config = dict(
    n_layer=22,
    d_model=384,
    n_head=6,
    n_kv_head=6,
    head_dim=64,
    d_mlp=1536,
    vocab_size=3212,
    activation='gelu',
    norm='layernorm',
    norm_place='pre',
    norm_eps=1e-05,
    positions='learned',
    qk_norm=False,
    attn_scale=0.125,
    bias='none',
    tie_embeddings=True,
    parallel_block=False,
    init='normal',
    init_std_qkv=0.0255,
    init_std_o=0.00385,
    init_std_up=0.0255,
    init_std_down=0.00385,
    optimizer='adamw',
    lr=0.00105,
    lr_mult_qkv=0.7,
    beta1=0.9,
    beta2=0.95,
    lr_head=0.00455,
    grad_clip=2.0,
    warmup_steps=554,
    schedule='wsd',
    decay_fraction=0.293,
    decay_shape='linear',
    final_lr_fraction=0.1,
    batch_tokens=32768,
    seq_len=1024,
    doc_mask=False,
    train_tokens=321700000,
    steps=9818,
    dataset='wikipedia_en',
)
MLP neurons of a small language model. Each row is named by its layer, matrix (up: input weights; down: output weights) and neuron, and shows model dimensions 96-351. Each number is 500 + 50 x the weight over its row's rms, rounded and kept within 0 to 999. Numbers have three digits each.
Before each neuron's rows, "fires on" lists the tokens most often at its 100 highest values on Wikipedia text that the model never trained on. A number after a token or word is its count.

fires on: "8" 22, "7" 20, "(" 8, "1" 7, "\n" 7, "." 5
L10.up428:449433519569482457439551499533504393474434527471608598491529509509505358594510490485488512501509488455532503454467481526464501545518399544428424494494499483535536485488531547544529593544541462434547528488494513481637537506564478478473532471543503475502475552462485539459500469351541559460498470537452460532413590515451428485498421602455465499497565531510531482575539444580516457592495523490523558429404494479507556563451550509539475472535500525511383500526583517427507429488504599546466521467550522499555465564523491471474423490567506464540467500537478569512538524497450516574562463513534500446562522552481481511529464488567615534391424554499492537477487405494545534509568462640491449467442579423494563482473525472569442567399575494492477534484449481465581511453510518
L10.down428:630481452531480517465483513433451512493560535481487479484543490516511507500562459542476565442460442470455523520540429559534532527401520512484599520520538477579557533485536494483575471486553486569505493551509512466610491496494507467530486487563502480478457537482407579551537452453483527481461508515547594503461427472447537448444459534507476496482509489465507473531484523491481530376462635506494507571520649446476489484434584538478396413555568497576586566428565460463507481575553555493423477494532571529538522557629483556464453503531553551504408509461512520533550547401631541498388420536525467501466495421472477528567517437564534473526545534521532565437519541462460488485543432501447470480410447460511432442472571440488568523486547512453487465516499553599508465564548493

fires on: "ust" 29, "ig" 28, " administ" 7, "minist" 7, " serv" 6
L10.up352:425470548587530551353536548477498524433581466503515437503492532562483506583485561509450481513517469579518513477523526545511453482459453551403476499446539501497490559494437556548544609410501629495585539499449516540505535432533542459434482468504482523462354432501511473419499509489571598487414532510425567454583482550491475539512560446483484407530537541492497559570472483446503442554466461486546508532576517531456583478405448519496567479530442538573475436482504486454516466525457515491454522463474462522519501420536521529472475509552531479471532498432513450504420510528449547514467497522533464501482572434512576447521497475459519482435493483442461421497570492465534491485446563538551545573447517498496650555438442551466543554473496588533507595420460548531568571484467487
L10.down352:456485561508497490512527470591570598601506470564447389445451600496460522619509519463492440466556500472515504396446523481507485517490559457467528538556485516377448560511513507471437459511567515504508458527512436519526486465513511459445446493513526479428507573553516405483520533504464548559489512550534600438422586427533434401535570538473447501518509514531468567464409491563445400467482436613491519439550480512500493535469469525490585494517595469512506514460468471493517480485475474533526469440395463432556474540497417564521471496439551526419482509464454434473528476472445510525411476458523505461541537563529513571551566449514563435477507530477566436551423492379499484512471487471515580454505537578559501489543543519517455467513525518527641409428428624552525596525567479

fires on: " to" 39, ":" 8, " in" 8, " the" 6, " at" 5, " a" 5
L17.up587:595507458596530539540519558521554488474564484521607466425512510481492442500529561394414588477508457485539562515506490517484484531484546503479566393532497391528480457459505495443538535523487424460457546569445546562422491470545516458569498523473592454496551495553525565542508584437514596427522506579460451409503521471483451430509481579430566587436517485598526502549555607429484454504429496529539428413496467425510535463515433464477534488532470477488467525560604494547471370538565493508533425470499523491458560535510467618440423511556492509575479517490486552496455548503532529543493480597448403514479483552483528494593480531519513470446432457473520560494517569501531472466473533594582546501517473460462602581507486419476487555444499529569445472482484517484510501459512485
L17.down587:533509484522452588494567542493415436476537523512454448521444544560513500530471447478511537460464470478432487530532423538531446445499466514465485504523494521441543531598439482574530505550485473534471494478503549575539513472496484469505492481570464455529522467534571474466440464454548509501535547462556502598488423501550510525513471477466542445442545514453412482529499544537533585578492500501542534520489540487498568493627503534542514520293477580556465543545503480540462497450409406461524533541612552554540473462335508579524491476510551496517477455424528486522510498540496572378472484502504525460515506531510530547452433454467400487519568475468535534455507403485568483429449554461520565402505523643522430423476566527556464585532504524515442471503598575432512429500440462

fires on: " and" 27, " \"" 23, " of" 10, " had" 5, " well" 4
L10.up1166:506433539565529426570538515504485414460624548534498558420532482543617494534517475442558518474401441519505492583467449445501554486432545508531516430471489404426648495530484480475561393519545594427436484538507523511511463556336486467580476537487531493532503473519547473484503480484537515499501505506496386446395479480418457456513536546496629511511511452563467496541488481563411543442465494482445534506540542491594523490567528474523529537507468509472522507515502498537536446560473515528532501537507471526472475571487533463556491512587473455524487596399494426375465568473459480449490478560564497508396523553488488498480489630487559515571432486419437601496408454479423551561516597522505485454414551492516515559460501502585505431522526444566553505467508520510504491557544623
L10.down1166:502613518514455576455509505463449643493479530436478494525505483549499401482429530472463510451439573535516505493526508558491428485514433362524499495570551526608521481434594524440491633511431504486601497541550503432582503507588487367520579493493412525394606481481533474538488483530468485391489558486497526502524480426509494572438541508453396612501467572464511418497492491448578546576509554495431472538536545582429562489540398437466427501478481562443445516462518523511514443527519451468531475476524447479484520526423447532491523424480522530488535463570462494581490503504551488489479553503459581486599504442491474538499461426550489474523509458457552524509573569473525499517446448500485494578548486531626507487614481445411493511578537527512480459500523471448516514544507479

fires on: " N" 100
L10.up752:509526454514578523537479569506389500455467443611588492534467551536482450457512519474475471488490530494498473486503474600493417539498461540479519496475439465498499488513514536553474481436403513400442532489491423548492555553359535485460607512506554467565442509533494535543541515489445419483529547560543432517518569509492446574477396446445503547441488584500511558520491589511550491463579509550461493556544485531531541460478489463505530488539508448362500535547434443559505596535584507456556480563474577450606511458551525435461562500581436448438452506440504532575498453628503492485419532519461521523490486574547420489574570487422537546478513564548475521504465446487444510504563514533580517488506605555449558541416569401454486434464419399574560438491546494538492506421474526
L10.down752:540524476473529562505611587460559538570535559463467484546390540520484484509469593504486459438485565557537465438459471481503492633610439495496484463510568507518452460440508439486454450477482545443419490555512445529572518586508494502487578487501584497528559568524461535431468519514498490571508527477499432473479561474475442530527508505392604512545478493394400564553523474516500549468528476533512506514426540527490547448526381578627537487494471450467488512582526540471497562415605405554457557564489572486568529517490490510478418517595460504468381447544521482543527489430477448477450549546481505469509545588513511510500532534457525499487521544547560455536402463490483360469554479569566443506423545518516508530573551453547469393457531515483485362534577498527457477554476484

fires on: " N" 21, " S" 12, " Penn" 5, " Miss" 5, " B" 5, "iss" 4
L10.up191:555561476504499527466483509486421530475505488493493464493478490568447501437544479453541451533450574514408538606538513468498517462478464495515483459422571382573525553432533546518466553452457521489450465524468448633516450527493584477465562542502512496556457399498512480463503507516494536471468443493575538506582467502458520514507506432602543549435509491438524548505472586547509472612473543521370534477525473458537468438397526419480504548540525474453591534584469546525456536650506612467418495492501598519556501453525496444397542468484470497416430472510504451507551463632538551465384538496429455499499532508603514485504454472483506465484529420398464541540448495592445539485445544540578555558390511455461520482496499384416532461563429393520479421454517529527413490518492442
L10.down191:516574485489518512479509505430570502474477503460525517434537461538411431431458472500540444496584518512528427538490455554480467483587464462503459469396466440543522470473558525454498514401535425465531500506512493580567520528560492485390463476461513545539451615461592469503499590432563496673498487460530456474518605490374554573470597636463540547546443519487589599488509472508556482478598486530482501543512479494499514399436514553554545498479594539592430491504572571481514553483495477460486457504456505491535562563505503460428504541552432503434503436465543552462449526422513551449459494548500498490526510483532485536534522441503516395561561551468559458545570531469434613410522500486517469603514514517528519558518420474541536489604509416516409388544559445504441589609397488

fires on: " run" 19, " south" 14, " long" 13, " north" 6
L10.up1179:521464547533598439517502454537486496452464524418487488490460504528547440526502491520534497544394491519372454556443458494467442404445638492499423512591468410477574501469571441434511450493565500580393520632555599473453509539376505468579561495589466576538518535563600512564461416484554489494520529486462437546479489524503602506501542584497500519547506486475517526424535500486490636525520504403478472498553475472565514450479519537436449553515456470481550542556506462474491457509671577513503462520490510572524587552501491463554606493578544471468471512473547485416479539509494487409486428510508470493371545538478404432582515574457543515496504559448563478540459455582419564581530476551517570466507520483514363467516448416473493463451426478470409451522504460476577556461551518
L10.down1179:467445495526445468471536432582488574463584502448546565467525449538535475538508447422520547498541517375560444464485507530546475466508525470465510531581489469453495450493442499464530570501444450556538446532598583448437528538502530481528560413512408523550477562596516482589524471468505528537505508563453479469535575324432577470615508568487488490477456511480544493494556478483528557476507555462521544519480621513536496476548512544475469512502501496489593432494480357448423467582525566509591530553546521486518569506491482389435483425510466468554552545540563501466399559443502513446490559470484482535455531540461457541483437538514566526476493530540562615484491557427408558576532518466474494495436576468478372571500499489373503471567446469473529572474487568492648398421500388

fires on: " de" 30, " of" 17, " in" 8, ":" 7, " was" 5
L17.up1024:465508491537510622566555481536596464513598437586475535506591482553515476460485543411552527419466500526554515533388408535487489443485540454474451555518552464426529509558562571449504488426494469417474526545434486464537499514513473449569424557510520542499508484455502516517455445520431550583549547549509432519436486531458526530502510538486477437555451408583572457499557501555438552491447504423470487442529553606566537525400464493484497478517431435513521530622436546486472430437521531510584545481434442487462557524514531498525507469513531474474538460541430492590572612469430494437521380490482476504538593535526527435472490517516491532476435441425464482548507541537444553599538438448487471450488500539455489446353533512509439408555470393568428501473534564507434535354481547
L17.down1024:487420457539509598475560497548542484542520481440485489418550529510526437475428501486516515455468544555469596484521555489548511522512434491431446604491520495546504477570444480574550430562522527549439522547510513507610474458483539385495469436420416519505458464484491538493512520484515439466473496491583470599574477560449539418561458388483505458520445512567513467390526478553461608494505500461429410505473513637457535536469471442519531546411562544477476518547616493507433589581483422594458587474444540463587525541427438543546415562528513409519451520487551605597466437591480409433541483543500438489569504495436482507475498449500525491516470526551475480493560501638488471485521515500519426443487432375574501484469508549442435474421530492444433481535546502553518542482456533

fires on: " se" 32, " a" 17, " fre" 15, "du" 8, " de" 7, " r" 7
L10.up1285:461404592472455464552501428478545462490603530532543509468451556557551470500525669447522552482525404536551579524507526516509505493478535558581512490507449405483510487599412518463476534507531501516511546526490531568551527506425524445534419461493509495569516534414538505627490512500585505473473442472493491535473445644446516532463414529460526512480465475554507610443490427472461570491432449432531512494547486572484584474560508461492480487550598481400459536441532499475458519481555530521479487548433523469513523415519479454509462516573484547474461521478481536475489383526463433516520465483424530492502475491437512451455547470525488636483474423440481578504478420503428605530541606496668565510509506492534497580447517499394531380534404491507484512468590587486557493555553472
L10.down1285:578509512586480532473559501560543482502611564452476436456553538552481525482435491507528485459523340463520520469502467485457519527519475537470449545385518461559513443450489495449473493558484509466486504574475425488461511563478506442491522501447438570492407503434562503571486434489506523489566477539427428508525485536520459522516456466580524531532451465508580551500530557503447425516471520521492499499547532485470489531586474520594508427451519523541554565455456391542471510511562478543511474525478474403482597543444603523472548453441369593435524528507551557508557487511438510607541418517541570474476564501541454542369519510482449549471471466490483559513599463497549517529486494516513550470486408442668496447509508494517552465567478400458424492488476445553446489615501459

fires on: " r" 17, " a" 14, " per" 13, " every" 12, " each" 11, " any" 9
L9.up1112:474424491565479498502527438484476437513475540546587393472511567437445479542456596474556453443511482492475469587431495459522489477435516530524504561525499454399498491529610562472578489492493411489599478490486490506495495488435527464534466488466534489485497556530576567591507477551604523463507467588505449550427471548524516550483478587422471507554467564535503556491516503448432573464481500536479459538479486472594461551472490404508497556539571479451546599458476474415507523539469543460440477556470430588503424472530448372407494494495409471486413416380459491539516514640424478467490567485484530510416535478442421453508520510486512570480544474412479585583483450469483460452405598495530520504559529445497501641461554442426511471487479392471520501500556491481590513549483428
L9.down1112:450495429532382485427575480443539514512531519439564478398533487590468583451478473573489492492482531503475424436493437494472560533450481544582502554526497557556464464478560588520497444416462550482466434534541483487508493477556488513526523477447500467532547506518573596503491521570509495497416489529363492552491579436580465600550467557521411523527558449500431555464519521523456498427510469571581476515556534541549470514515502485536595477489484590439515544522475498445569458540504444511459473526527366431556473531515587497416514495472446476539538451481490499431530492482482471513453467549529440490534508462595458560440514533461509549483495421480551449486467543494619444491557422366497452428476464570578574474510536549589520471477490430546561499537568495489543527498516552

fires on: " out" 41, "igh" 13, "row" 13, " week" 6, " high" 6, " month" 5
L10.up1518:597444439515564480500514472544517492432538592491585483448479485473503477451423492459504561480440477568499578473463430401503424470477575447497466546635451504474604563515532504450528487472561483525530486659415586483431414471503511476494542485545518491639425493528543464567502472441562510505497552531461501465448454538459459561447588572520513447504480503479474549511498530504464547449543481444496543521469563393552490501470537485404528580525561446533578602484480352544520531518500577485438506541524461604517517620511390544573516480583476430505482499468509452509537538605421509371471504498466506457482503440510439463452496486432531512398527557505526493557474567533501491503505452476461485495537496528447600471490522401508489458472497460501445526470446462491572563464472603
L10.down1518:505465541492514540567500552568514503437496543515478472521428444475530553454469402388462477494476469435512429514442430489508563529434495446496445481570437471373424644559489506489510476545474470448497440537437457429466438552523531423540517479506504513569475435523438424502483489383588468471541448547482558445531536393486447514492617476480479466559459525467550570567535580477493517481437465417482678588484506564452497516488589620496439478550473463495535600562500466501547514471427561486602450532472526476398434596531403558511513562511523442460505526430431493530540551563511505518483542491536518482459461462616494492484471484466466452491553543477519606464508531455548564502518497416494543500546478468536447506520541484492613513479519533522491583544404494531565543565592436

fires on: " high" 27, " ab" 12, " out" 10, " north" 9, " south" 8, " over" 8
L3.up1202:555483453527629483470384429540579516461480594470536473469470484514555506455446445492457518520466493548493475512418456474482476510493444515599507538562526402534484560476570468459662417499596510545457482583478550450428563536480488490452519520545508506480462534585464436426524476472596554568503489474420456489429516394415474533493580534501475513508488468511471506567599486564465477535550557557447550449437514442515443537437520474475476534514419477559438577568446498585473493421521563540454533533435494549568554509516569517555630511495460464394466597525482534526536597496474452425475471485464478436469552558451450455528477474415528502489529509512497462522475539564406530521533458488449537469553463472572358484496494447442529428486516469446431531469486470602508549467509565
L3.down1202:523449538527420485502463557590511529499518562434499565551473419501507490449508504425501512542515564484577499463539424574424489501466491433527436473515487507577402444542420435531527431544498460460421467483503476395517518525551482403555449537541410488517474472520519430573483493430581541524426526481472547516531509480528515529499474467537493547485473513524574572581461475510515471552471574520457584589531448482430500447466595480522467554537582549470485481545528496501579548389482507482555489496520442572512530553558462456426482600549452499480493404544453432493500630397557467536484450476568580511481503526454543517405536439514517496382567545506574573533528518420455506486600491526452548478558573531580404624564483520468605463477498509411356535534525599504432481485534427

fires on: " No" 16, " oper" 15, " a" 13, " N" 8, "se" 6, " A" 6
L10.up743:452373433540497408473499459513432504454537502566526528520446587590463450501475502497468555538549470464525532495515479493459513544458549588583566491482516366405554506572499448544475511459622457500512505556458446561531481456467500467495514515522589450524455491500627541563440470560458485495451426526561472465574599510495452513478521410493494517493465499504530575534550548485454532486515481530424436498565435554500559513419482454479489502536565435407502491510528437437467471486521562478485410610509548536536426494509499460572467518607439414457423522526541549481522469548446501506448552483429512499487431548455538446536549507417394508500498459464495572465469501510495454472551688523572581429473554432450563547519552407482511455551448454489545435565513516441506530468534455
L10.down743:562497503517502514622477494420589525620478563437464588569432544560477486488412468497479524502539519490522522372497421445523487631478544458581493538488573577475510525511454434461414485518462430487464499578540478514501395473500479492550421458442476576381529576501400532491498508458468439490459497521512536552446503458521515499491490396515514555536433519441451482518496537519448496540399455477520590488496564563477494490486483557533489449530457524515522524453454527475489492414467471550578499454527506467508550512455512526504594520563495423452552465522531414372508550394410502482551564502430547502488543528605529557470505601530548432465613497505555493504484565504485454534497439610523399439436479481520517573603562502567476444585486531555485506563477614473494376516524519

fires on: " j" 40, " n" 26, "j" 9, "-l" 7, "n" 5
L9.up1383:485357473548405455493497559514441491408502405564532437491494515532449456496485513415408483518494542476541536462513508550522480509456569573532437438513467399411476489494512458471471471529524589464427649487403435527534489484431468460573488533507576495473406420531573473588529439495569622471510465515578528444515479550490462535494563492563456583468500538573511595554422509453536579525507511453391461509496514489494528486444548466486491452533496452474459379516472561448522584509593562503562518472463505490568484543510558502470510489597552540461416432429493469510482514532495510527493531450478484503511540523436453452511508535583491549475533482503387587505560456495477496536406602560527632584392649500418422516480604480420561431448474555577496450508504509449546553528492494
L9.down1383:482494523432457537563452579563556483493487579483422484521485481493553414477492488356455462473445505366429469450594509577518500495431497508544499474429538420450477461587479447486421538528469569520558466516513529566538526485570495504505405518423466550415399517461495486493533564494493427436526506551560463566522586572573429493573542476450483483541513390576480566527479518519508515586519466505424478511505546481506416493559550584499515564516450491548506523469493530456585487563576500425520488501580554492463515525512511449507497516514605530508487491513579499499485428502534467440538492515439458472476525489444506521425449477473498527547529457486415451469439468491438546522440555485524510510484388471533429548496507422507455484480469393535463550505416466485442518476626572

fires on: " ent" 26, " ret" 18, " ag" 13, "minist" 9, " administ" 7
L3.up1184:508501539533532556484434517516518526510560437502498486503498518543535523549435590360552510516484452617432606531534472510507548488423533447403539552553461468434511494588441553461526625468416560423520463557445539473530544474540488478415443417520459441538467444505474456442476494489536595474504545431454606491550506491478460485484478422468568436479462522475542491529502550556497415493518398452505528482606515552463569490389452517465524521532540481522510468519573451580476490506508518565523517398370527563459483548517593621610492512524531542504510528472479499458474493488425549427405472470464421496500525418555585479497515486389500490515477513463584460612502510545436590432566470432536454482352464504608449534506532520550606515539512434456528490472489534518486573537384530
L3.down1184:514510516524468538490561503505577527500556474521436522428466520533476545468477616430610506530529419617453486569519500511487504560514540529392522521569462494507426448490499477442481552410556528490576405525543458572509585511532533387421497434489537524574480524483487469545518505392568603465449484458478591513551565486509521467569480430502516470516493512444545494534463513448540416414476492453563512416539470480512460486374501455462483466515526501522602482525496432526377518561500474525471496456380555501526539534515575589572540511526484486504503541450543551423476452496457527503422507522482576489520559491406523461413491502397568512499463582433571486545447631510448505395523497463535397538437436527511519603519532510513575447591518412434546507510492581504491549467425509

fires on: "-" 18, "." 13, "\"" 8, "'" 6, "I" 5, " " 5
L9.up1045:634509491463442611483489529524481449493474579533485488466493533571445484416567490497545512422477462478396498461469478497549414530501342519541582539548510490497453499524466533464470485508488451505614385456576448524500472545500516466530512529500428437547542575454517558506517485441537590469501410472576454456501561498480538475506468508485576499539483482538484520505641457450526395467524540530494438498376476420477531496573542487479521563499472591424456568492483387597567476481459547491471543526485430446455432494507385418470496516445505551427478572505451417636539500486441494526463546488536501505460433577447597499533496445449513525439405482446499509530471516490467602479428405409545403524533494554559531540439437510415481444561512460536558428447529516548459529421459453
L9.down1045:440507447459521530494499526415550457563495509462492422552495440539485525539576509441562492455554492524420532565578499481459483459471426498566461537560545545557489535502526485434538469494468546475557502600414528460461501515543457489524484474469502489484438541474438499516485511562491520508435581440520392540406546433551491596513495415562500515514508551490511502503586542443499531593520436493561488515464536476529525557410596499387558568531522561533495552498407593566438485523509520420451476493535479444578522468552490521554483573502494614486562572399592478525517542532409526520485580504516565521397547552560474532512555535512468554563545487483408477471493487434462444477463431465547516527422486524504468480549498511513548469499533457583585477438566475456511433535544582

fires on: " and" 20, " to" 17, "," 12, "h" 5, "ed" 5, " not" 5
L17.up1252:532444516521528452478509506424369458467534538571516542453410543498599445504553483488506433443418501456587446572513490558460535486479579550476367431524407478460585481428510514433446489566502581494523465545539502494515462474508503466618456499448564491514523485510517480550526534565464454569462596589488516535461480451425493524457422511481398514443526614556596590506500455523538476531462504460480492445569472519483555450503510440478501493516495479434559426546422493381512558540573488495570433399557483498517509547529513500508523480499470456554567489483472543446412458538531481546471522477450415498449605449557485474526445492580533517518553560506402509508548540439461452519545496515496521473445523476444448516417426488425552562510491587504478433422538552427500515499525455
L17.down1252:495466509401576561504438329444574514598439496524496532567569457589434480469457523483447519434543573522504461415429478502509464428477463418624470529502517613473446446446527472512559567548585480492516472551507533429474536430474594382456583510543521514463540459523513432551511534483385437508507506552400507529518451534527522465423480615527471464596493402555510467472484459610462488526505505535478510470477494514392518497447484452483523416470568511452505486554466420574541440558527435517604468393468475465546526477482560463502537426525520545522546485566483548602514589494546437447543528604532550448498498501501398490527569498551452533506536460516504519526435454356632419524449486536565505521508443552414492519472464514581410488462514464439460562535450524511477511416520476

fires on: " of" 30, " and" 21, ":" 9, " or" 8, " to" 6, " &" 6
L17.up1282:511492467576545533548542538441452443521484534484509555445623457478561458548493549498500505478436489504572484549501429512479509475411503440527432475561532486445582517522539512530541484609501468494590446547554380563510451456480497437513553506474556387522503556543514546523442537541513511531518523583487347496418458554464447505495556572420573468462570475486432493513486584485486490446439526486433488496550527524641543529467604487530558416491545510555494495507438534541538503479524479438602531503519442487491569530505528464548596525474471510495585501399447590503481489492499488467419412471436518469436502551533448475505478557456539522453534506485501499507500502582425495623543567500558518495465538463417536471467526467438513496495484503532483414563556512526464557418482566
L17.down1282:579485532501521605488414489463492560560458523578481486402482498516420519451488564450444515462505469526539465509492546559540441461468502466479525408433517517484492396534456444601453582562427536431498419562511418459518566485463481321465567421489505449474423470461463458540525476465404496553493517477552551521438478485500484466621453496460474511495475512592506472487488557568415487564537569571460513435443468560484539538466450461411491453319478486481517583553545543576521403481440467523555534514608482539531539502194544555557442388502488454465523495555543535495501505475495488524417547533461512477600552570484496524475490508510464541530462466634562546543514445483507474483523510634483547498464516553545439517545480497410471546513491543523506471502474506518503444459469480

fires on: " n" 65, " j" 17, " N" 12
L10.up548:516482419555527474527563541554473485453544468602508477504497502507449426516503571491493479485506472503463535477532480535490437479372459572499506508518497411445524515569473475536446542499544595315455482547427449545446491493501534457522553613508484518470449424513633478541490458471485524479457494562548528474580487603482459499504460451518571549470477516460476561595557539541578503547478591465470390544549496543501519358469537482469484548536529452430431533443523475432473437643564582525491477565406497545541511414539513499509561488578499491492386505433525441544446497616431546397495489531437497462448512499484593448560520595439539546486450482417539516475431502509459653429479515555562536532506611553503493551460517423466533456458431478544500482475514585459451482412511536
L10.down548:508527514528487566576586643543688553493580468438500526547516497565523430511437600490461505482522464459524562508556447582521457539456485446586506488556462499472545441415489521470469501523483523448498514392430427432559511494493463517470517420474514543494497535511514514495502413467520513438469543497532513453495558550523434464503555413344481469550488491383441485543453503631500590533523572442526553525515466442491473481487480546474470490547479545471432426398541507426488458527517369525520511373586483548513577566491551552537437527552505543516471515433533497499480511475482491457470471559441475467470564470416427600531526539533560496478551475538559534539432512463468547393499437493513467528503448512495489581529582475552490471423519502515391497514531580468524465386489505

fires on: "," 27, "ot" 10, " s" 6, " for" 5, " (" 5, " to" 5
L17.up1340:501539431559535524542557483513422491500519462565400566474530564621497446474576583472497474474467501624457603535428541496495511501410440534493436506543486439489564561481459524449524584528530490550526403622490485481476512474457519468594493506465478471446495538440500518415552523447448597390500589531503465475513488466398486561496501510510512560456486467522550465560498558453482506578445584492482556520502540553494478420502470488457464376491566488509587483566495498528417443489516530568519525474564430426425459494546470552460454431450464476445673527431483517508499518470479514417560384494551512540523436452624539489536432555557556524455395442447463460543593520481453502534486462481519433454451448497526482487467423583478497525553486512523481546520502481546439456411511487
L17.down1340:480537494432530495528561616440545576541585435548468574472487432406519437476534473471459482456503521490531561549531520483454493529524567454443468466516520513414471514538475509475461551564545608487460500546569469481525456506498546377527474467476647543471566404547588493448442663447433502489468438624449492477445528428546432478530467512542532481520478455591530508443405500494463637496471504452503483470430540572491490523519540465536581537476548450479588494443562487534449489464544422481550500487484498478462471432384481458535517467581515426467525452483469534462509542426498517542504522483524549513523491540484414483469490457490482542532534484558530480489506533496485482529426609482492448514555431478524444535490395534517478419460384559478530525431466599569439533570432574

fires on: " " 57, "-" 10, "s" 7, "4" 4
L9.up1312:593597513501574581471559487491538508463413545523526489514477520578415457435503492520553524486464509354333416480503381580418530552537456385559494511543402529501541432530546471498529507496405645400484441476509517539552492508541531510533584474563456488545510508432511458491481442506538519540498562602465486504461592420432502551499525464446534575470467588480498562456456548482467450620518521507397478468497516516565400422506416553439482472508513534424464480503579479458503432572528479518536446460480396485476489468507539497547587501453442520405517464535461507563539526453556521409441496525522517458523517531553362479532520512463543504500468427531599422527549536534395598563471496482541495479443488565470483490453518435522468482568509373538532453516544559537545538469490568
L9.down1312:424508492484391573459513484380568400463417490423481470529522488498484485567558508495545475468634453544607528623592558434448472532430497493498525590523451443534459525541504535497525449572470507537441519465531456453421547450464498467456483403379589568490531507519533510442468493432411532612563461565517508457489481474489489471600553490435475526464476608530579415566533469451527469449453415542588447540438554447467513504484567446451512508489575418498580500490433458494519512612485528471401475528449396439547511433544524511417543547537513637546507522466467608508469446661475521592553431500454543489507503480460473574476436494457480560548536507502483510440530525449474452466382502455560507452541462511537548491517499450527532482511466484491416461471556479622495477454504453

fires on: " |" 17, " and" 16, " of" 15, " to" 8, " de" 7, ":" 6
L17.up355:515483361545494627597506587545475413545583584552533542416534492495525487418550499411469552466473473466536433514462491434552501469481560559465490553430530453489588575570510559503464446536480527360574482584447486525552481517477497467535486456484453527611516515475575522488509504411486446553527457495480469479521461564477461510511447488527516502507552420530507528559501557567484427600466504385516497448483466581517579568492503495526450468489561504388527563552433543517489474480524508483463408448433439465453543538515452523488470517504471445451519476489425555468540404476542619480511420555467452527496515437515564502514458508498508526439518459560475551497500509503527463488505515537506481504502531495481561533458433520491525488504408432571491541558504502560558517493426514
L17.down355:531498536453583548495492464467479567510480475515517508476492523537461446442475504475498513599510471477541495500514472604469506554600550514557488540584516535512515450457434424487511562573450541439462507514472496460526477487483474484558620521540511495356496565548546465477497399462555453481506549494423613552503538505426542500544529498475464555511538486523483486428456476535472561509551512566450483452455496524524560525464427508560449494232552441502486461470513531502604575500648410521527490489496415539547510536214596503503499525454502488561560541597571481488420508496480345539457575580463453533481491447504461533474483570404420473535505433465524581414532546509506562567558528532507480523475529489491516512532505493516505468419527569433456498475497458437550552545475454

fires on: "-" 44, ";" 21, "–" 8, "," 8, " " 8
L9.up1075:562589481499507540462506421514429459435433579529505496482526529630468488471488538436593527537444474420285505503493472486441530486561608532504469550562476435399543479445575405476490468511456589491463465422519532478556582513534488478551487466550441473564487531488532557510495481395470534535475569482603472503521515479505482525517574465439561485502519491486597543497591617476491455495538511502467523469484489444521447480471432476506567526512509468579510469486529452537495500463518478495538454447523489342531564505530502540571629493419455544439423508466469546538434488422557565469498514433504502451478538476466357452514490530422533540406442406537559447512501562529417588545460450488522512474427478502576444518426485577481520564489484416522459392556565510527450550506568528
L9.down1075:433472479521425572450490481452489430562439541418497430498608499444504563461569467492538486474589424519461533377476553528522459481538509426473521499575509466388528471453554454514523548550474523572488436549573475448572560433409469403518468568433491452522533540523523519531482570470483533515581451581556517484519572487473501419581543444489567535525489600461508534392550569447476458413527480517457486534463488498537601439438517470429448515476517409530462547405445624523497504494487427434483501530473538499498466389517531567462523507492513508523492524477578531499504566444469485507515494494611496480477517418494432559512556591455502467513552520491504475469616586421532505442510464454556441480509461525551477532475498600450455495594614538457549476494516532477546568482453540

fires on: "9" 17, "," 16, "\n" 10, "2" 7, "8" 7, "3" 7
L9.up1060:457600549537549473464519485599603474523446498607533554532438519558536403490498494448500515428510478519450543512535488525461515484622450505522466521493470515555448511458430484507479620498537493396543525498572487459418484497537479507466582497564497563583478573546473552511496492427550479515493518487513537481540510440447605506502520599487485416525592495505550498502625489543443385505504624504497452547485494500528470495443470477552557475527532483447401469550506501450570446536535543578487456454426499459434501545510530456575544494490523468414492502596476475565503516446477490518541405525578521468484570608551503456538445491514499500497429473441432488474479472561535450541439515608591568521470569431473522450510567501510506524513399474476493442640506496334485480518507531
L9.down1060:584441524562518517447558507456450484462542460409536536555543545419421392475595498566518504637472446446569426561519488491438580548430562482478471518505487448578509500519506511542535457312520520506526533479519570508555539468565499470460537489514470499501471485438532590377553434520544553565599484514475498557502462430495445480505456461423537555490377554523636494481465565433506522573404363549543500463603448489465495581489528537458459569532437470498455508531586445489532497435522512509417492529526453531494470470433537473413526517515477541532427423407483558417445514543532452465548533462439475424531417480489444524574527421529532487388553525524538512507566480430512483562549578472507479549461500566454502502594524455527504545574562510530534546511463468576546511529514555

fires on: " and" 26, " S" 23, "on" 14, " s" 8, "," 7, " Al" 4
L17.up830:543524512468527606571519562486421510530481486574491553455495513534622531511592562494512503410466516484494569474496499467480584474448577456464431508525475493474628495527577437525414504449546523531582516514520530556573546583515599458444567549453438430486488531489457512486533541481491539513538505476491534496540550434498596553470479517601517416413522441516505551465515467457481509671481481513496458560449434488566500461435509441476641411489510482449582476486494548460508574526512416579523364507500546425483450460509529484572483545499486487473540490498527488454424502561513511526415495515472497474476389523553421471517447535406616492461514518431559539538430506517476491426454516468498443516412553369534540443542456610429594506491466393487514483527528367552424473468465536
L17.down830:554535599410458461455437570438474467543509524522457537484490489486557388470500420493569479501390493478554502617438512501452494480544456479453598412596499481400400436544355647507471456424480470559514497553525479558509467460455493406551429519500563468404493511494461412486441523468474483473533520520431518561484556569460505468618493484434427549498485485506536585434456572483575534517468505508494509507456546493494457524469591443420529471566519446573561389447469560497487593562585469510540482550518495494484533532538471459551453400537531460507571338487455554442537459497424520497444539535495497540525492522567503446592420472566433520473481466448556492505497438452484539459502601461509562511553524556486559428526496492619573460544502539526462550471450555520449481560544543